{"vocab_size": 8192, "init_std_qkv": 0.0341, "init_std_o": 0.0, "init_std_up": 0.0341, "optimizer": "muon_variant", "lr_head": 0.0159, "warmup_steps": 200, "batch_tokens": 65536, "steps": 6615}
MLP neurons of a small language model. Each row is named by its layer, matrix (gate and up: input weights; down: output weights) and neuron, and shows model dimensions 80-175. Each number is 500 + 40 x the weight over its row's rms, rounded and kept within 0 to 999. Numbers have three digits each. A neuron's up and down rows have the sign that makes its largest values positive.
After each neuron's rows, "fires before" lists the tokens most often just after its 100 highest values on Wikipedia text that the model never trained on. A number after a token or word is its count.

L6.gate501:499534514482456548534554475530523476528462562528467437492417547502472522441450462573447490494611502514494492505520500582467449470552546523476486524495467535563560412514422496480443487484501471466593526490468512506489519437474470482528418482428554565466547543523487549611457474512538504441
L6.up501:496523509488473512496479467441488471566500519543509480527460535564432491495462537516506504573566525440482393490474507433528463488467528417501542479531511526538505439529495457510462440505502521490547538487498528456496515493423535548496471454501557508463446523509534441454433455474494454550
L6.down501:515548460483539427522531560506583510509456568409518525512486509514512494549492542504432556527421509465461500437546416578476522496481539523498496523506569504460537495508500521448543440516477512510529499485463476522499469571432481579550442362507497480551502499445503513572511440472488545491
fires before: "," 40, "." 18, ")" 8, " and" 7, " the" 4, " he" 4

L3.gate8:469531520511515482542483418469574433525492533490578502510539453494507423480486452454435526516519443571513513514491523431493475548447500460533432481496412453495526532476491550536530487467509498428512518501522499488565521453486472518517484492493501439515555472525528463476435523413537447526
L3.up8:470488513478479536530478487526510498519483528490511491491543537432506546460505418478579542603461457554481566421461501525471461486428458436535429454502498458487487452525457554496519491435532511433490518515519462517473434489460444499548473465494461547483565502535455500503502461439508428500
L3.down8:482533414467505517532484434519495575500479501454502476466448496536505464443497537481536527501518535544451553372447564564517481493532458495507485466492500490513530467495473484521442564466533484464574480438543513499448455522521487533475449395455515530458551496549536511482451453442461506524
fires before: "-" 34, " of" 20, "en" 4

L4.gate437:500526489458507448451526494469537426472582493480512568526490534532474497520445479542561434475491554428530553422551471523565502460523526491446562509523539534562460531491458549494498505535454508554480499480580581521496443517528501419508460576541525511494565453483596393508489515424516497439
L4.up437:525559487518531430459428462509510465549539551495522581483474425506442474481480415476511498452544521481463521484497475509501530498549558549366519444529549591486547448556427538494531451479520470510460379470538555478524503473514536488469524563566522487491483481519571525556547498539493518519
L4.down437:563471494508442497467489453576508496494513553417533546513463491524508450545519467466526561504532494493443509445440502527502449420450495485505478481519516477476513421497464500508568531476498537386519443488523582533549513534516418561489499501515506480556499543508454540516564418511443532522
fires before: "\n" 34, "  " 13, " —" 10, " ." 7, " 1" 6, " 0" 5

L4.gate501:516490502525474432450511550520580467522484562449460420552438574483529495529541510436511519472459498516494501557538451506419492540493487506472486538485432553481487490461454549485505515481479534500549484540572506462495501512489446451457533584513440463470478501570518512476428455518506486479
L4.up501:504562425502553447533431490528520547542464488434482515435546515533523527497523482435561464566501535530492532510560583570473515522544501551472541519547510495455473545490469511473478520542474486546493526502484512472468452483521437514524574527443530410486534425449564511544436464500563493518
L4.down501:485528475513484482465534531478516529438434481535437490519466539531522446465481527532462527456547449573555457506497498508447421570457480456483518456528510501508447486442537451533455477531465466516505501463510531478542526483471479466451476515527541535495578513429493523475445485463448483460
fires before: "s" 37, "on" 16, "za" 4, "Ac" 4

L3.gate276:550448549460514489501444485495458427570485476515514496470504483525406515502549508466409497533544461485471451439529521455458521464537424480554476516475478551452607487566513491470536510522612528519519510553481462488450482462490510515519517499483538465489513551496483564463500472493465558498
L3.up276:511442522447509435496455463475541475500571568550593506445426523529566473452466570491505497567504477439515437530521528514491529470454560512485565520541451496501518514502551461497521605502559558493583514571518482516485515529492541511483497450468441516498493486593487550482511439569449495542
L3.down276:529494505454400548434497504565519441496508426397539538498414409509476481468527491510563503584435499459412546458562524491497526505500498479518511538498484462455580499472565507559460496532457482555437526475534441447457562483524561496529463401488502464476551497503532498505546538498453524534
fires before: " States" 44, " |" 7, " Kingdom" 6

L2.gate457:494494530455532491504559386507480475540578512495499522577487566578468505500442434555424592500526555530509513504501501506486593556516489501475483514556518533525392475466535504481413505550460516435500487399461530474530440447510500439470531509526472474518508443518500480526543498473509456470
L2.up457:492532500454486450495446401480468451553531482507492499533521521524478538513410479571450569494534497470510525472565504503497531542475496419448502504557499524523473449505452478434452477522488486442509481413509529482525385453445446500524529483569464504450530456534480531559492464497548448495
L2.down457:515486452471531424443485513449524497491486520553498516454430455428491440504563572502515478501482503512499577463578477500482430424485490460493483516505532478456499518508480413486508520510530447527376425545455577525560498497536570586497464456528476531471582527546421489467458474460528544558
fires before: "\n" 22, "  " 15, " 1" 6, " 0" 5, " K" 5

L12.gate222:442470477477485434457500545486487518377437542517511470448507520578453519466534523453472547556453554518482409451471545487556484510569426510552526556496542514424521547458477498555496496460608482485583613539492556536520508486486532573479464502486527522559523442480466465528539396508521514482
L12.up222:469523574488519537473477622490521477427494492494440560450466454575533559466533564537436525538489434509463519530443472483483590468469596521534504548554553505487548502506575464502525495507506476482535527490460500432540445476579487494551490453594507476490526529529513491498521491530521481414
L12.down222:511459405511526542448484550452510479507602574467498453495590413424490479535507455522570524502576458541576523527513561504452496482482481507511458465554457497464453542523535466454459518511447473524297522510472495466493500481485493491510460573571477437518464513516505482517474560439518492444
fires before: "." 38, "," 24, " and" 7, "\n" 4

L10.gate13:475500449518533427533488450480516531520508500536502555477404471507438519520572537472525543429494572511592456586430454457508498502511501521444557498554481462461492508473483586483528576552456471489514495510514465468500467559498446422511457526449474474508539495454502466499498454554529534526
L10.up13:512488443524521471552416465509484508483517488488493438500469511556462545519548492587494528480604489522514480455461525533469494541532468472564609509469556540526410504467517537484488498471528556469534462536475563517465502501460433468424486481431508506461420507478465481526585462572432530534
L10.down13:489477532502482433518499463537509474450460556524480505505520495526466509555563567420538447479472498532435484513477500514436470525440381478471504490503529509507469429430508480477487522470525486508458583482487434474510484563444489501452497519438533446539540562570490515449459456483383524495
fires before: "ly" 39, " in" 7, "." 6, " to" 6, "," 4

L10.gate354:534558540389526532495442552479519576455513482549533531470489440505448549540515515499592480430501423483481529458532505482493506479482476474486545479503552431535504462524540461473450505497510449511512550506474492524526439551482551465479573475503501516483456511496580503478489487504473512566
L10.up354:526524494485492521550457478439538416522501587532428520525479466464499450515461493550503478452512506515500508438610497432515491504529491519535523435449460478535532528546565538437490524510493494519511509534506555493467495504408513495483462522454514559390481588522597495505450527451518490545
L10.down354:502592481447506510494510567491537516517420556553477560572514497497506516615512490482536520506491470534509504383537444489468533460532472451535448443462534541495525540499503580483554479565502490458366475553504555504572474548465527537512526497475446523440511554521533516475470514547469485539
fires before: "-" 100

L12.gate389:445449551483516517444513473445546446529471562482552491519460573492520503561474506491445528492529480490447448523518528519512477545552422551499533519529474515544434578427482515511513488517506492575406535539513478569414541532468458507505493508468492493533511488537491602457511439538541475555
L12.up389:533472460515516512511549576541479563469486453499450516502528548490451484507522513443566505469583490474477440464542503495545393514468470417467519500466467561482461522462500567480474478547523476548464512520481463511460518421482475459476498533512449438506476500535533533553512538506423389432
L12.down389:492438479474504486501521530536495516520561529509562523508583523501479521553502551473507498451602592490524463514531541506535499519452430470527516481536498524508494520528498477534479499512465551557465478531473487530571493505502470449534488567495457441489561507473438460512446427577537459451
fires before: "on" 43, "ons" 10, "ve" 7

L12.gate240:450499448495486503450517478496534538491518527473610470528499496487480473467446473496501518504482482544521519490558484535490536491534460519474554467497478503524483452477514523519525478538477566524490442458487530531466493558517510542532485558472378465520579511536454525517511541451453432449
L12.up240:529481430447494539481516472492548505540485464555477535499450463473528467459491462481532470488486455478578519500577495519500488544480517549465542514509453492526440406498545472498560543540511512469526439495534594474484503513504467526489500558511558456531455454513499486433556472443524470498
L12.down240:581548442530495477482432512543506553547527497525484469519508446474504441512532576485458499558444523572503494500527501571480503496454462511505464487499532432553470492430490499514471588506535459459342488521519559536537507474484502495435465499531562488515513517479465556491547532527456526455
fires before: "\n" 56, "\n\n" 43

L9.gate251:472518467489504542435507492595511534430499487511468459414437526483440567499510458452459500520493479483493408527494517435474460450515493432564481576556446480471504549565518519469419439504554470476591506479430560524490495469515515537512491548513534557539504517496489535465456528498457491484
L9.up251:451482456549516497491468579537437495526527472430517462455468537530451504541485576478510507480474538506491523425478530482539520517489512514452467434516480498534505450518454454580496569477504446583568540539471564509561536521438536517468462509543443444453399519494564538526486439540529540516
L9.down251:490519451557517446504569483505472495467524542508504444537529491526522563502559499539533552464489474522423493500512600502560455509541461522477435536526469518455542515545519454521502605500525472456416595505507470428481461581504470484500502477487473508511497524526538451542442498516456550529
fires before: "." 27, " |" 20, "," 11, "\n\n" 7, "\n" 7

L9.gate399:452419429526535504516514483479467418483445405453504484491471483506490520518451494471453468441555492497518484475499520461511544483483580512490505590508460420446387531522459499451459482460477464487505551476464579431435523461523481427515454473501497472486441511518520488513501476506571499495
L9.up399:478446557478478473514523451538441494519496465438539593472492470450508464511462601481575498481497535515450459493471493507523544440485461543571536551497533486465485449484498559497411487492490545508528565463472445463457447439525533496477506527523445460471427497488475467541474458435558513470
L9.down399:471496572608571431450505490491499517532470490486448566516530574453500533538468572445489515527478515527419476446523489482515498503555512471595502516499519523464522527468557530483497519488530538592555565526487503488538454523563534492497486494541452480523509568421482410479447477460581556502
fires before: " |" 55, "|" 17, "." 16, ":" 4

L4.gate37:542477508470481572545524522473428555441431479486566535549478457524548496473525469550503548503493500513463537501488565442480450466474470522457501476583533441500545469539507425452473506464493505513541524473460513546505517464531441446530497484435507562532489535518494492445405542523479507500
L4.up37:548500480437529507530497502485464517438434465515548498541491456538533512553489467494558544512474485510481487434528460464531415426451465513481469493502541485517520513578503475453524522498529497565604542485521550516543468482553484467476583549514498598431548534455493455415455534523474579578
L4.down37:523506488477480446548477518455547525469529537524493468518438427620519496547469531564599505443487461466485513462559444504551486525501439476532450516509516453479580540497500570479517480482561556496433492517548528567561460514503514538479553587482474463440501445511473469465452456571426501582
fires before: "-" 100

L10.gate432:551527531426477506508526491541476518459449440520476515535579580579512552530513588544522492543500409443555486518550512402475541523508410493511493492435488465490507518493530504455544504529549605460534486520525455502535555502406473516407582515557527571509412476529539540483477506572488497556
L10.up432:534462552471464496482482508496538488519484519484474537488463480530539520507441453520534512494512542491501422465515557525464610469524473429469490459485494439495571568434441524558520481459552455540539506511473557520495501471446530503465543525479485505488503606541518518516498533535543520427
L10.down432:555501516558490464535502458469480520458475490532511512524516444536559529550468529507404511514550488520517474440501471485502546463566514493526420498512478524564506487487484499503501489500576548422245522432434528478478486530540497549473512457470501498518457583514468462496554501492505528532
fires before: "-" 92

L4.gate176:461472491515518509494551470487462420426557494491483530499490530535509482508402513638540564533543598494486468504500476460581567540614504514511516453474501443457508497547466446461448565484513463513529539477518515439483484447435453523456517538501509521486489492505544473516505446538472498476
L4.up176:511550488543505506572452516497508508444500520476529529429534463498535459414439495551506574526551501555525428476495474454475503511526519550530565480536512458461540474566492558495451459497474554512523533412523467525483515478472461567584483533518460509482556504508520467472496418451486451526
L4.down176:533599484493484432585486483497475438478460459467545554448473502545558502542436537488484489435487542519534498449487495502500492470551462516481491532452473490473484588531476493485555498491469461388326532553562452533539469455484511437569452488565526561505501508519490522490547474458511527426
fires before: " |" 31, "." 19, "{" 7, " (" 6, "," 6, ")" 5

L3.gate83:485515467516482537445519397465487477516541480478524474614525515492477525547509462453550520503548532482515483451552465538523566584485564525533476505555537520483470459497556442542411524564483514532513452398501586534491456504488446468502597546588436512452562515521489467461560501454509460456
L3.up83:480557529513496467556470409474574497465514524524476539542502503512526563536474456515522577536532484425502544484552490514490574576538615524507472531568573528566437531522480476528477447553461525520453493431508597509518496480478511442501527515564484556484551491534527510539501530442567472496
L3.down83:573433507497520474479497572518497491529480482547559468437430497475489460504511518505459466565476527521461562496598472471493481412441465497507489481487475531463495557518487413451560515542484413492422428529502549534541484436505487542456428449551578547489566548556461570478507482484523550521
fires before: "\n" 23, "  " 21, "-" 21, "\n\n" 10, " Capital" 4

L4.gate99:512549438537516443511493538487505469556426536536534559460461577521496545487516533463550552482534528502540494432494449471536513535498534514501527560426489516506481475539476526540540540475520492612551520457534518501482527427490556536446486473504478477490500463464513554499503535524500466502
L4.up99:489464441523422473587548475473535428525468536464507482436541529444469497537517519505488515504552515535529498480470449437577459490501451458527494547507472534492479438524481538539555435555534490436535540458511531529511460404461489459458498472460502519478546509503518474537545517568520503501
L4.down99:490435512515434482528533518473516578556466511508509463438470570444481528526498505534502537479496455557482530464509453508526481409469522543477494574490568503440530517526546430436487507593510499499478529484533484611565472513495394502485511531529483509503575550574474518455540497526490474488
fires before: " to" 21, " that" 16, " on" 8, "ny" 5, "lla" 5, "ly" 4

L3.gate145:465496440480448488456513413535543417505502508514509464574480472533457463502435411522462427575525517469516493524571532565498533531498522501499444470459554533449544493567511458506469555516540512408504520405542474466505468495477462461477482548474525533494452514474581497469506472500542506526
L3.up145:476450434497490499561527425550527434565481488527546537564471477509478477445485429516488504527443564505503519456554548524473502575453492565451499465516546572466538544533536503500457566493495558383501440529465501463523473447466457471466511513467475502510457445593592480521485491519524509482
L3.down145:499485478457548447550511477518530478525470515522528540541545545502487493548513470463397509441465428511453495461537510458458461441508576495589517465490471512550484552493458465455433485475461443487391456532479515494519514421440506531428536579526481523481446604595502535443489497488530540508
fires before: "-" 67, "\n" 26, "|" 5